config.yaml
head_dim: 64
init_std_qkv: 0.0361
init_std_o: 0.0361
init_std_up: 0.0361
final_lr_fraction: 0.0
MLP neurons of a small language model. Each row is named by its layer, matrix (gate and up: input weights) and neuron, and shows model dimensions 64-191. Each number is 128 + 32 x the weight over its row's rms, rounded and kept within 0 to 255. Numbers have three digits each. A neuron's up and down rows have the sign that makes its largest values positive.
After each neuron's rows, "fires after" lists the tokens most often just before its 100 highest values on Wikipedia text that the model never trained on.

L4.gate54:118087137093095067079114111117160140130145136145126119112066090110102086085176131155118146126135095113117120133167179083189091128097104147144154110121075147109169134160164085141154150069105103161092149109143096127110125159150178164109146102117076140128114092170133118121197084161108141079165177106150118143150121105134127106161156121108094186036109127103080096094135099109061106083065
L4.up54:132071154140186169156145102137147105186128135117092123106046101171125088118090104122158089139170097120139114085186110104181140139091149136183136155193160140106177123094131088121130145123130139092141129118110163147136137125136139162145160124128159069136124077116124181151166096167163135165122172103124157077153146158137162175149172107151182124156041132166098129096041135132115072138120
fires after: " an", "w", "s", "er", "ur", " a"

L3.gate420:087073114164166114136168144151158119111102064094073069108114143103192116068087121149107112122138147117130142119097112185094109145096109136188111117135124100110149077115128120070098115126124064129147131177150090110092128090185114081098105164148117100096222103109168166127159127133115169136138171125119154103121087098124119149206125156120194154150221118125163140188116093116163073108098
L3.up420:158118117150088109084116150147163174080090151089137109135105134050153125122123119121144143127140109180187131120194149134101131143118108119169169143063103194137165117085115081109141051173151118173068150092174132084118090143095149091096117146117118121125121071210109147126115186170147110077149118116127113088152159122162100189146080110099185099121112138104139101124114146162145175160175
fires after: "s", "-", "n", "en", "'", "van"

L6.gate135:093080047110092103134125032133143105084172112156145114139157175134141097068098157158067105097043152153123166192143129134134142187092119104143143125146135174189116122125113139109147132070098118132125145117095077086176191122132126065095162130130146095132120136101116119139156105115154171105153136161088120108194096176089162123163116113093105189059135122082164150105168146082086119091125
L6.up135:115098196144079110073139137116176103100153150122121132115169156085110145078080167079119097110191122119129119133119110126142162083101120079182171153164111087139161156104193117180109111047099115156139100121112099131177128158166128067143132162093029128128158124102109145177094113116075167046049160123127126147147164116112120069086106105137111193153103150126113141131095102193128085113100
fires after: "s", "n", " S", "g", "en", " K"

L4.gate300:104173132145123134169103184139076182102120133145123128121172170091095089124114080093142106092101114114161114196115104178117077106161098103158130147120125077150098086192115123203145138160194111155102201081102086111092111125119161143101099085124150165129111168189154148107184206155099110038131114107120172120074100151130156165121161103174089153133087109130083123145102146099133154129155
L4.up300:158153102162129174160204161138075117116145153083120183120131194120125136086126106151103132152115089120157155177103035146112112138107144120117171124103136071108136180148102129185193079139150146128089142168130109131062147177153130134137071190120128094182132083155119084090100168100104116074161092142073155096143072118115115130168102150066065118144124157070145165099103086143157161139105
fires after: "s", "li", "ar", "re", " re", "ri"

L4.gate281:143127106134141145110117135112121137103155141161195156102126146101155146099106099106100186152076127154125158155085170143107153131138128135187091145115145105120125098124183108197146122139103140115095156219156098047134149105155170083183154109150104112094087160164098093094088184189127115102146163147125149122088095150109154104141174175121129184123121192084138163134134103090103064134088
L4.up281:075136114104061107103191107136157131117181136110148180106134065100174187103131122075129114154127223129162095130158149172157106098167123103106198122156151142092119154143131066104099121107122135114113205147103123091119151107103140169120147085073036098117108149146075171126079092085186156151161128094141169089127157118154097154177155157124126079140159145119184200134108061155154035081149
fires after: "g", " G", " g", "im", "n"

L6.gate76:146171095112108151093068202071131116129121098129058121136151130136175085110151079083162116171157173141123123110180182114148116134144055163114168081106130121137076123148094130125102141150113110176155171105118160100138102201119118114146154145149153125068090181077127219106073164106182151127182131139146183162106177147151150097124139098136137157081133132121099101146098154142122164152103
L6.up76:190103118127157123106152180073023105084156082090109140114183145133110156138112104128129179160129115106067130146147123122145088135078096181174112114114138153165166159142128137085092085167137098078105080141160182075105139096108139155187121127127081104139141111139149148156134142168118089182102154160167142069136089095093143184123127179117089120144052154105147149155141161159149121142153
fires after: " ", "s", "ar", "n"

L3.gate189:156110131106144134139080132104147140110100066146097144113050114131067109085118131134155125143138100159168154121124167159171100183104112148114075106126103122197193083097073206076127097092070135065197117121072187172175166141139092185139124116130138112087167146116093141130124088107139123109161101021140110164156182138144095103201161136158112127159120123109153120135077100148127135099213
L3.up189:146135134108075145199162169120076070098178116122090086111130089094055077136166114114107101084090130094136160169137117122159072149123140150139096125186118147085103099112113137121103121174122145141138195148068158102128169149147087103165065164141122131089125121159099149151081154122109165088107139127187118136176105166140087083121139134094090193124150170123110097140185148162124125143104
fires after: " West", " South", "s", " East", " North", "la"

L7.gate117:121147158085041091173109128160130109100162094093097156160190188162145114069113130096141131132139148176099083080124114121156111057146128142142116102133118164136161084213133169128185158152130097129098065123161159110122154160061110150160162190091119131087172113182132107132133103105084149111125076126101121188102095103110119099099166118105124142141152082145157102125083112163138108084095
L7.up117:138171124084163075114137123186149074158191107099154187086105098115151128151132204084153120137158130138093149151150144150161148119077094144138051128128160217092111149153198141112136187097157175126096149202108160119157093154115146147105128174151156133160161103159097142118097091123091150145091119163177107133139147150117133147105180129159115059051124159089149124101111085090146171145140
fires after: " la", " re", " b", " ", " Ra"

L3.gate380:168089112111117128199115136099164223081103061147112110090125177096173090130111117107152152155146174167130136148173116142143172166076108082200146106076095074162128140165110049126088133130096121155138140128185122140163109143067101140122101147201179172197129142097139167129134161119149104127159145136101081137154131146172154098143105114167083120107087086120189106134131201158138122082144
L3.up380:134113139087121139074105119068101069187164139168114110198158126123062155135114176134170135076166153112142154125168133106108193090171127168173138104128092069176118075149148064138135110197102086114092126094125103154114124136116091128042163152104156124177162096144128135181160098122105158160155115150114133157144134153144124069100106205091145150072094144147092134127134156125107129123170
fires after: "ar", "le", " Pla", "ju", " tr", "e"

L7.gate232:177160063140115111138100099175077157072117163080087124149082152072109137098137162112169165087100116129142130100149135099138124165161158085129117133138112116066158151160139153184138068125134041106105128158105116188116101114118087142111109217159156125090108127129122097151125116113157110106133157143169181164073125139136133145150141118118122149103103162102096136137110157116088164082082
L7.up232:120087132145131129122114147138161089124090153130101139136130164148155144127099123104119162147133089154099137185117143143147122181137137080123133076176200120107121126170144087159134126171203090156174177101179101181119159136090128086158073155115165114157166222136120108161162124135196126092096148127161160078125172158114115125132099106120167108098122186122139179181106141100088127103114
fires after: "s", " A", "d", " p", " in"

L4.gate132:064125079114097114093105121145184115142165144209118152157158128151113205100132091154147091127105111136166136195143111101132142100142115123138138108119090125144195175149121056168151084131151166112073123085120108167158077153149092095159092093107101186108138123156184138171135151110148180179166188165114099063130167102151142167155157084129103117150166143108169075161116183116108104151108
L4.up132:167121111131150134097166103111147132162123101116169095084138110094135151087102090107066167138092187085127140196134142195135136149112137068065160121093132144169130124087198116114156141152133084077140089095096186084142171151140135158120115171153119124156111110218140084104144170130051133134166117162138112133191107125165108131131136091125123110103097149130124090163127190122170090116146
fires after: "er", "ar", "al", " Al", "am", "t"

L3.gate133:145096087131123120125113139134098140140118182122173139093083075122163157098137132163098145131151105141112142122131110185183146119114144115139182155129163120070211083167114119138138130189130123093099130130192158126143065116175126138118109115178185121092167086113165138101169104124195117112144168146159190187102116112119079077154099131135107133079174147094094118134179091139115145147173
L3.up133:184091128116139065102165132148105141116096144080168107087117098117118098059127071135097083115110130118172099131099145064255157078121125096124168087152146113137165132059109095101195057130204106137131106163128133149145142133136194106154131151112130081122138075160120128150091089105151116143134164141177160181135130172118095115158093153040109109158144155121194077127152111085131101139125
fires after: " a", " A", "ur", "g", "c"

L7.gate280:068125158111152138109183122131109061170156162130159120079158154132110117135137134131136128121117125154117123139131145174169150187132119127077159184086131082122133084165177071199155151130098125113085081143158110125122122187134179104134090178092116103085162115158130127138066129155081125162122113106143108152134109110051067088134149152119141097186109145109115129125084110117146111124213
L7.up280:140146133157092039125136090109094112122108127162132136102165163125165160075156165106177136099148090132128120161161177137122122092135114141134110124063105064151144111068121088136134111098130115122116181113081123174101136162166125139095173073097160101171152157165175135114173120125054125150122127176078146129167160099166130079124094102108155113165116191129137130066136175088079107114170
fires after: " De", " de", "e", " w", "n", " f"

L5.gate262:065160103125118127084135141105098157147130094133108171075124177109141190107129098175199120106143119154094141115134095130145091145101094124159096133094126130111108133159046142165107156183130169113129016091165144177130153137147156135130109113109117103068118146114091157095087141164102131071166150160136123110105145174177162108138112166141162193167116148120184158093147073126134150130139
L5.up262:129105136128178128095162165146122045139170103126088117136138159083200133111123158111146130111138079121083136105139102121162115093149075119163211136087162161076073132087149142199111158124110175105160129096138171179132190157112160110062128115105092104140122054156088176078137081089177153098145103177174142153166112142148120095085099105115121186143119145113169132156060125049143214115146
fires after: " ", "-", " a", " re", " C", "c"

L3.gate111:081113134117088171061096125123138183123122062124154083110172154133121104143105135140114146054113165085106095140132120125114148113122076163140131110095141172188124154127093068198144093102145114157148116126139154099143145146092107156170101113162098172105114103119153090113166144101119162151125072127210122123086130150108161168121088019109097118113110157190154118148071140115162083148112
L3.up111:116121132103165133125108135163107159148153122107148095063157116165126126094162168141116116048133102064145123147028120058125138100107117125133170152156128153162132093090162108162135101175056177080106110100168143092171147165125170107223136135135131142143149090064156129144133149140164156123097123136106105125110047148120095161156109062142108171131085110091132112087109183143111104127138
fires after: " h", "or", "r", "l", " L", " H"

L7.gate497:153094161114051150126131155141141177165130149109099105164125138156122084131135119179142115132175145163116125086100128128098164131120147112143188081132135140128189115121115073124099124070155116158087103151120085107154075073134171132161085153125105075170126083221132131162097113100096166110216104109141139087098109138157104141058106158130184164137127149120121177157148130170149179121108
L7.up497:123130101066091182173130126121101132109125135098158105104155162149072126115145103059100131154189108093165079096144159157151131106160141186141170129145081178186113161179136123135118166087110134122178095102141097100164102098172108157077081131150150208118142130165178093130130150111138098123152148150153147060148143119115138131108084138113085092096137110121149149139143088135156111169164
fires after: "n", "en", " ", "al", "e", "un"

L3.gate85:150128118117116146132075077154129151074142163194084118199200099162156169148093186143179182135121142165144129093127197130089110176138126108143109126112120117155141114092160097255122107132088158172123105139102121116131117162163160139152103161166160118090084081129124121124129158111142081095169135073139138117102119123163113154094126162120148117126133161077065155079130151170131205158177
L3.up85:141085121085190139173129154106154194115179177057104158232152077138104130114177178131114063131125132125139152133119170103166148129169132144124072136119100173086121139107125149160111144108117119149104152105089112124142145159130099141091156181161167131095144090141097083099109103101154155027142137110114179081153155166114127157138143094156159154122066096143117122131114122119054095053160
fires after: " ", "-", "o", "if"

L6.gate227:099136089102111151129095147103105133087174151132082196157165118107097126122138103107064145146187124132182090113145098132150161051124138128102148095173117185132168137191158161164158104130072112100112106144096172080132051093144105180146128089143160134091190155124100099181115114154083146132101120139122183130131145048086130138138092109087159127139153134091128195111104142163145185117143
L6.up227:089116051084148141122173143165123138137160061119129120118095147097126171118079152195130096152149115130130094083068088150224147118184107099099137082139128131046115198109155080128161140142104095175175120092078146150159111123112130095101105125143150087169121157103134096130094117111171127095104137090159157129105187085120136095162134142144185120127129095116135164137136154162146143108118
fires after: " f", " G", "s", " a", " p", " "

L7.gate113:058073148147140138175161151124109102137151106115151162149176139111134066106164101191075129158128189135155129071070110162105106115105152128141086088147122105095101080144113163112199127131057105189076086100153132123156127103162155144153100146106143081197062111213109117129118121159108134117103074101101151144140174155180154105147136131148158162150113122066167111138147153071145100141119
L7.up113:095166066092073162145087093177089146088163167133120116145130094131157136067157168150104159108106111081197174081143166159082165072099188138152089131097113113141116118115097132160152126118103051106116182110126134171117102134143147115102119128146196111180089139152191093149139150153140163123106136095104153098183149167174159148075115090140131160164167158076159124091091101077169121152101
fires after: "s", "li", " ", "ni", "n", "a"

L3.gate399:122121103083137095079116132172089119114128121084126114119160169157169089177130087114163117156116162142071112157150127165102094078123076140157111101136166110182129171145146070166097116139108117118113170210132100096096167137131136108122158121113090084085129107114085116138033171129115129119118128175114156068148102156176138161144091150121135149153174081127101194172085092144115096106129
L3.up399:146121154085115139157169109081112168160137100137112146146129148176067144141164128117101098132149136055165124113170107207107100185094176108157143139143102086149094126096095118117090144095125216116153128139104097123123080151134158162155193095147121083123096092069101179168130110127120145163188112220145142124096134153114119129143106122144112198154109162122152108110135122121131096181135
fires after: "im", "ma", "t", "ame", "r", "gu"

L5.gate225:165120101113029143179149103143099140123133162077122141126113132091155118093118122129126100143072155140145124151094166148175116183143152204144158089149114133097145106169109111127159143129119190118091187109119142112202093154175122109085128077110188117068162101126094118129121150124157065155091121131162125145179096126083128130112090106172121101101141109128138142119154126145168135129119
L5.up225:092146115193098131126156131143088139115183126099046102132134115054144146116138089125143097136144143143137141145123097147150133168113102150086165097179112097115160159100131125095109111116130134073121115121120154126154102141142213143137137185086110130148164153138121147213154055111120120130108180200126130126098128137107133167099156150140180120106201088142136101170100196146063089167137
fires after: "c", "ra", " South", "un", "g"

L3.gate379:122145091097103083148132141110218153148112116183118159140202111126133132113113141135126126089159174133142144190202180089078123174116120153147109104114148127164086104108119151151122130134111153061076136118112141141096152084109143106126131167130178089094174075124084131104099086202144138159108101135102109164134134141162128091153150089172152137122103155134106155114116150079024161073118
L3.up379:132144170033121083144142125147162135137111098144149174146165096129167103102108145145111124174126123104052104112114105128152117160061178125057124103109128097111104122107152160160131162096081069124137122108095157099123111142137139149096119125129149129075102094086094140141115150129151160189106147085115069150055132116100104102129115121126167206096080109192119100135126130143081124071152
fires after: "s", "b", "na", "n", "ed"

L7.gate193:078152148103170067108202083131143126193177143139148122156137143079142163136145088071152153100088084070095135160122134175105114120092133160168130126128184138081134167178145082159115156130164135116161117127153094145171147130122146099091128118148213150134144146164161144128086116125085128165112147081127168157134131100127079111153101133106150094168104126072131039179133129109170150095110
L7.up193:113097117055170086138102101136198132078112094097159068073092163172134133134151146141149154104133068126125190101175134187090109165126174155139120157080115076104147166179178150177178143064165162091192127080153123143206117208099136097114148162147140181070155125131087155161118149104133100110187117123121122147154115103099121131171165166156078089158103153143105105100134154173143162128109
fires after: " a", " as", " an", " the", " ", " no"

L6.gate69:153109133128074094113097147125157166088098113155111104194135165127135111118144217178125105138209152098131152153126161152106139156098154138072145103136134166117101126098108132167130080100112127105093131128145092048181144130132171153135137094074090076103187189149129051202115114127141135111148180156099166076119108141126074103116102086121081152098122113128132073124102130219126156055147
L6.up69:140138130162136196119168136169101210113198119146126113150119152109095135159142133116149099095189124077150137086168150157149106118142066083120155148196092073078178195103120130106152070089122091088128117126111128078106085170101158166122070147103117131141164170075171133154105097149182096114087129104103190109130136120149177095113096097127119148123166165181196118115124155182116119090126
fires after: "s", "al", " S", " Al", " G"

L6.gate117:065148132084145134163087160086127134162079119175166111186132136093163146095145152092133200116155091166123135155114103105167147119105120193144116085171180098112160091167080091192149100127137134070109104150123155120176142172118113177055120122067137131072139040114145187104158195134136104150153087103142116136126144139108135150123161116187134091169126097163118119133100167109144172163117
L6.up117:183151126113109193130166132142097145133161193135161056097096075172106149120167180140105166146094118124161132089188041113135081114105138147116078103105187136138126144132166206135098114147137094131153155139114162090136163138190210164196074098141118074149092117052101133181127083113154112145123172202074125127101100103134140127101088058149165123141139140141133156100136116046117148170158
fires after: " 19", " the"

L6.gate10:132188108083094139126100156133111138099149107080125126182136069144117115135014116150130153157083165138075147136150136121133186181128142172183097129116139100110121146119150152119146098166148061130095173130214123125120104086071093098214092118162097140062096168112137120136128133126152099122142104121088139084127127076116125147115141056059144201151149109089160110166143202155152152177156
L6.up10:143157153168066090147143156071159176082099104097142137107101155108140127168113148135130106130088167135131106122117093089086145107168103200190148130140162117135144174120098139105169173091086110093095087124206147134101123098123129071117095105054139120086076124109169143178088153126119133161157142182175142154093145110140082134075152182113124148102161155093042105139143135156150164141089
fires after: "s", "en", "or", "n", " sp"

L5.gate487:122143111191129103151139093149169221131119108152147133077077164111101077171151139119108143154120159211111120141051162162126099119127104109124129132075173072151121121105115098167177178113073130169154096128130114113122115125123195106135160154100185147144069073166082162114096112140188075094136094120097061117066099099115131085103120117093078116098167116130163131109150156114124143114123
L5.up487:184117177168078118076133140175099131169210164157074125075159163139159088151124110113159087062159083115111097170157082142123094125095097120130125162108079051129124125165121208092168079177124139172080120097144066133095153131095113113124089132118159182166137124111152128143168184166156136177167159149120169122064098131118108154111162105111145131117128142160184144072133139139205179127156
fires after: " de", "e", "o", " to", " E", "ar"

L4.gate158:148106091159161064103101108186132167093113094158193181111151100174131138149147124079142153163099116102170138147106098112150108051133117144132128091128100134144139165149147131175121131090201148122078189099139094121146092105148196151143140069113143129104058116131123133133166169158103160213107094147154104127060126179139162132127095136133112136099144142114083101175130130154139158178095
L4.up158:133164121116088101151137083043041143191117121134151120117164159086166158124118143163096096153132124059093133101095129105101087134100049164136136084127150185110102173140125069116168159188120115156153118149117124138112181099141112115143175097144199055080107166145108139139135100128133066085042087182123157060125108134106116116137136129170147152131140115124112100133099156106140086167128
fires after: " st", "st", " St", "t", "ar"

L3.gate58:221144130140138116141100138163101118141100119127191148065101138114151136089097155134124152148127139147161138099107146178138093127134150189095125161099165080099198143116142103129099118178122101133122172095088142140097107113174145102156164144140077150088158110124127198116169122198116134121121186128153153113203160134152150134159109088129217110181156109120068142116114127177079140121156
L3.up58:159100085078130124125140142077040115133123163116124131120100158137157114060149180102125127142133082115079129095106133147159083144103124104141081096191125099113173165145129184161118116170129151137103075117109187107146156137127138190137066110106163161071083109099160100080137108119134166155121158102124087122128120110123098169181093133127127137140109096080082129130173105120083099136095
fires after: " a", " mo", " A", "ine", "mo", "co"

L7.gate491:192204110093099086124137117148119109099108097118119170126121161085122175093133089060137142105115132185124115104104047109144121106140133171098138113111038129096124137136147126139121159170158172131102142174111158114162129132130108106121121133038128124123098156116123228137137117148086117087169070112091123094095117145111151159154165098147126091085075093154121074142158162116097154104135
L7.up491:126143117160124141105180158142166123177144131146185077081235128075117111113195134123155135140156109096177108117135085162123182132126129113102075134090163120134094142159140132164111112122097065156112165141142126168101089208081151093152097141172081097140099129160145141132145141123095141082070114119168125095178133139173072172187150134142112132065081123127088162162127119087140128140145
fires after: " ", " re", " dis", "ro"

L7.gate362:121155099153109062138115096090077094133112115089174136085087153153157115085151151128059194135136094111055089135118089087095152127105141185046102130113138093095112112108138182075167060141100132153178097078145188124152152116138098108120132127126102138134121149203158135128200141096130110103162074118114127144116149064149087111155150087115094145102099150164210148180128143155118078090115
L7.up362:079104109099139128107099150122180099165172177118144211111120090097096131095171110147100076133069054109088052144207130147121143176174141133154111123139160146107142158137148076108103141088090139150136113128144116152125128183138131163133077167089104105182094108095121144120124137179126124098123106137120123173098092157129158098096125161133094144080156135142117153160088162147134114126161
fires after: " ", " a", " re", " co", " de", "e"

L7.gate191:155167134109155161128177115082165127201093116137100118119103083125116155134158094153133156124194115163133140104123152175128110174165115130064116051094052146124089079178180108173151108131135103100156099081152141158135115091092138152066116074101148147073141133152136172159129124075100180148123144125164150126114109104062153175122162149103114087136107127116091130127157102088179081081096
L7.up191:134139165090120139126138075105145090128175138160147193113091160129132185121121129180139159135142052148111121164074142161151109184107108053128083129092099149178088144162109175114142132126103040075190134095125141131117115201124150170122128161081137128117167159118080157128112158118142167101128174167147182151148159111148143091076089152158072092152128145108076182110085097122103144144126
fires after: " ", " De", " O", " pro", " de", "ll"

L7.gate509:098088087092109084128100122109132053142147143065098137134171057133083136077140168162095155126116081160107080088139097100094104082028115109173146109198151147142120160138119089119124103140120162165120166089124095116104126200103135140131139120135100127138122132144166155116130120140143093077103121125075144105115167100106147116146195092117108113070156175062076133155111138153141084141157
L7.up509:142134109181112150132146161146129085142189132129126245115077117107124115192117082112106152151093155091080176123123125126114142150090095147108123178148194208126119120095152142134125110110144170132175116089104105178130137090132126064088142116138135187130091127131155173096110166194092121144136118145142128137093180085155152120103129144106095102166135076112128188123113200063135103135124
fires after: "con", " re", "ur", "o", "ly", "st"

L5.gate201:067121100128134098178111119175088121099111110130136184088123087142135134088183152082097126112174174110121112157131105108171141088081161139194111091066113152179179068150142227127217185104073169115120167131138103095111122149117151110117134130118151157157134173132143092090145089091158077135164151103101154162139177141157129141168140103115099118086149154114162108168119053170080110168120
L5.up201:095147176075096104107133150153071171131139121129125144149120132105125127099060122063067191124132165108152093149142116082105141146138193142092138121149121139200140174141094155173194139133126152119123116128119104088114133107094140099107104189111100150155043122144180099124144150154133127134081154061145141142149157170097184057165144095103144143129104164111125140134171156101135103139166
fires after: " re", "ro", "g", "c", "lo", "ce"

L3.gate59:145135116151088120127102123138129146101099117113125136156117075255155149142179120096189138144155080088155150101116135103102154100140101081168098088111126149186136144131077106131138090075095061132126112141149146127159103140122160119088140141074144076162112111122138095135149050145120120143165073112122116117083117157103144123114130136099126175118097161056151137153110177060157132095108
L3.up59:127108063102003093121169165168176125108132149135116083134144138158182115117100145117168110097189091145175086081196109163126158172142134087160106137119120130159122158112116091163154108063121102116168189146108156169097133133077171143129124088140132068143144101155126090119127135111132114080140095170123143122090078148170105180201157106108136158070163127142145178089154166109132054144103
fires after: "s", "n", " An", " cl", "ig", " Al"

L5.gate23:105103062067089130136115097052113142141151105106159164176211129124059113113153102093132109046108157156160085162103074073192178111090081142155189131101114105094141115136062110151105128165162131139130098156089075110190161110106097097123123102149074109132179157118164143190074096120135171122117135106130154173109147164148138115138067159128124160106139104112138146137128175133089110120127
L5.up23:128114086149055064146177117123117179107171133103158092128100139149149071130114126110131098097176149098176159136128164097160150138157133125110159100074080140118115182103129116091100134098103125177138152156101137154150148104140168104094163106113060087084133154104162120124103140169094106090087130117127112176061135162081137125150177153094128132079121119161154155052084120112128130092147
fires after: "ar", "n", "st", "c", "g", "ir"

L4.gate248:140112111090121122143095083143099192139111096141120092141170112103124165155121151141175065111120129135063133119141135143149130114164140123108110101087095144149188124093132137139060145135093056200117064124161165131169126150159127082161177140125145185099067139089136157120123093096198119138154134118174041137180093113107151080112074090182129109082141130200194156065119098144118184105139
L4.up248:149167123148151115142130151099150212178121108070122137120119125142121083139176132124144110145159117169126120179089138183164091141129107156139196115138107184075118117088144095132140179128104172131107101172147101123146064118128146166215124150118107143133163131158078162114078178130093153128129119178126067143092175132161108116130134107144102167140079121114155214123150115124139115174090
fires after: " ", "b", " h", "t", "1", "com"

L6.gate210:098151160132150172102160131168154142115108166159068092119143105074104180124093119151182182183169121110097096159164146119156125096129103102152160174125110108122169132148163092148089095176082095137135156153129125157100131173155050114107137122125164153149101075122115125098153207122216126101140154100129116129140131108173132120192119139078134146124157132171133158101156127133145165131154
L6.up210:172174126188142159190137133156148133076159149159148118160149168139151188113120126153139106112095097106128138131109169102042179136133168146131134138103076155100166139125097119112078082106070091083159086090168139151127169160154147132109123169146172111194093103148080154135133047108057166123150075078124137178142077100101143144080086125123138190212104133119095131095115140087157126116152
fires after: " ", " (", " h", "\n", "===", "-"

L5.gate263:163110214132163145127115051135148094174075180146092115139131171087132142121100137107098151118153130104133135162120175132107156147086157064110095146137210136069168133140149097132092081098114066119107117156134154162133117129176088173098197163085084127101151186103127119181149121117152129138114088036153102166133099147168105128133178151077089085089058116125156129080119115082161135172148
L5.up263:135163143075129054168079080124180135046143155090115101076114126153152130189107140083152194141157132090103153151141153158096188172114110165134128111095141131087113141190156124107137099142078135182091143160150152160167093160136072171074139121123124124115113091154122097151103084043119114124090065168171079130112119127116094122161154129104082143194144139208127079084079085119146069154156
fires after: " ", " the", " C", " ch", "s", "vi"

L3.gate154:117174143189126196146115171134141152122175158136132108182145162153151139134134181117185150130134096122139077063123160105154092141131102100159097160106091092115116082163125171079112081100139119167090067141145141202226123127150150134146109064150103111111116160112138133104117099115118194131155091146104166160140144063132125104117167185136112096136176114163167150114163164122068130140047
L3.up154:132097111105201100115113089152155124166112151158162113132069127100163190166085152175166134206123165163104078166107114104131149099158112112132155165122164132166151161169125095113138106110156170182172105137098098127157131131108148196144105145075135123128164131102141167137152114117153110077088148146180138156182150142099171120112065091139099113170157082080155156118121114102077123063114
fires after: "\n", "===", ".", "ne"

L4.gate290:140097159159135149122060137114191162121122105112087168112108139140155099166179150103163191121142110177168126089143094107099152056115162170122111098141106138125104111142109089159117140144111092147131155117138079145074101130140116148136121082129135114095140122195133098157059118155086182140061171136110116090122152143139053089141174151120124111088146055183033058138074169126172138199126
L4.up290:122107188127082185126111116113128106109071091099172143129165166071193102118177153187105128092172071116178157101161105106143115108115109118071128114162189069154135082103104181117160051147147110098171122119042174090119151112162141122078147110097106145102206165136134116107094074083134143158104114148087123153115126144095148122154125145107120121159115148149088087098124086180142146159133
fires after: "it", "at", "ch", "ol", " ch", "M"

L4.gate466:169119105110131111222178170157114136082119074070086161090146101084159128098114180124129155152090123143116105161191122102112105143134135118148161102152115165126132209101137190122178122108093102036128161108146150113156139103174149159135114179127048113091107162159117208155126137176151167147126111126104126132146176172128135085170107100120159165152095188137055151125101152065164125109111
L4.up466:090118185133094128117128156183142113116128156182107138148161145115139151110146100094108174130129141121077133133133103098111143112131147166134107126129138120118174117125102106129115106136140129113108179081137079118129176147139079109142082173103094057092121150171186170125131144105087139131163180152143092148141086181100191100052105108103135123161135130167086129153044209098132122082118
fires after: "er", "s", "gen", "d", " a", " the"

L3.gate477:119079179148129140047172128120115208129078196144152104129173164174151147095113117115131161095092144126080117167128166185112118055136096093174115172073104065136118120130126088075093152129098130183198191138152111127095161139142112133108106090143126100183111122111158159111142112125094091204150121181110134122149129121186164168153100128059129153113055128127165148150123069059152149104115
L3.up477:129092161182118101121114115069152134137085133129157100125073148146126111128139074126127104189054139083163158098136093134103073107071100097119118109098175148114091106116091084112107141178177120110157151134077137098183117117149149109146101122107114081075177126119100120104117091194165121125180134090135146130069161178195143146148098129126133094193061135151135175078146119155155158168092
fires after: "-", "or", "ow", "y", "s", "qua"

L4.gate59:142147115097126110077173171172134090171151126121104153187078125070065182067137160154098132115102124152115097134086134080068095118103115144153117116147136122129115117148110153114122085115112113149154148117153087122192201101185148113135117153087137119052165159190086116143131154150121153153173094130123152160149136101152151161077131102118119162166175134107143136067141152116147202072151
L4.up59:177140097125101171166134170083148166181121165065126137141136182128136153076145191116105176160116103084148163082066124114136111148209091105081135169117151184113171132174159065148184106096105096096199151111160100165091147066112099181101129083089101132183091171127139108159146167148111153148122140142155153095137117148098147147141125095096143137121205130108150161153110123127100095100128
fires after: "al", "ul", " (", "ol", "n", "ent"

L3.gate212:138125145147048133127131102135086150144172095085142140126178124099112116158181132139074109118125120140118100142125146160176096111142089120137107127163102147173153166054170101161166124163176083098107116055136147099137152114185130138095103120128107093119085108082094111079094083111155138121127105204119135145129124089104154115158108100199072186159106134155113220155123073148160138101104
L3.up212:182212080086178122074123121213092086170162116120139121175149103140101141115129107193101091056110139134151127149118136156139118148136107089148119071190125135142139115151072119092107080202158094091121089062070137074149143111168171126192151177161157124150114094139122121143125166061133128164169132083140139096096183118110128116130110081139172175164094129136142092148104108093109108137087
fires after: " T", "p", "r", " inter", "t", "ar"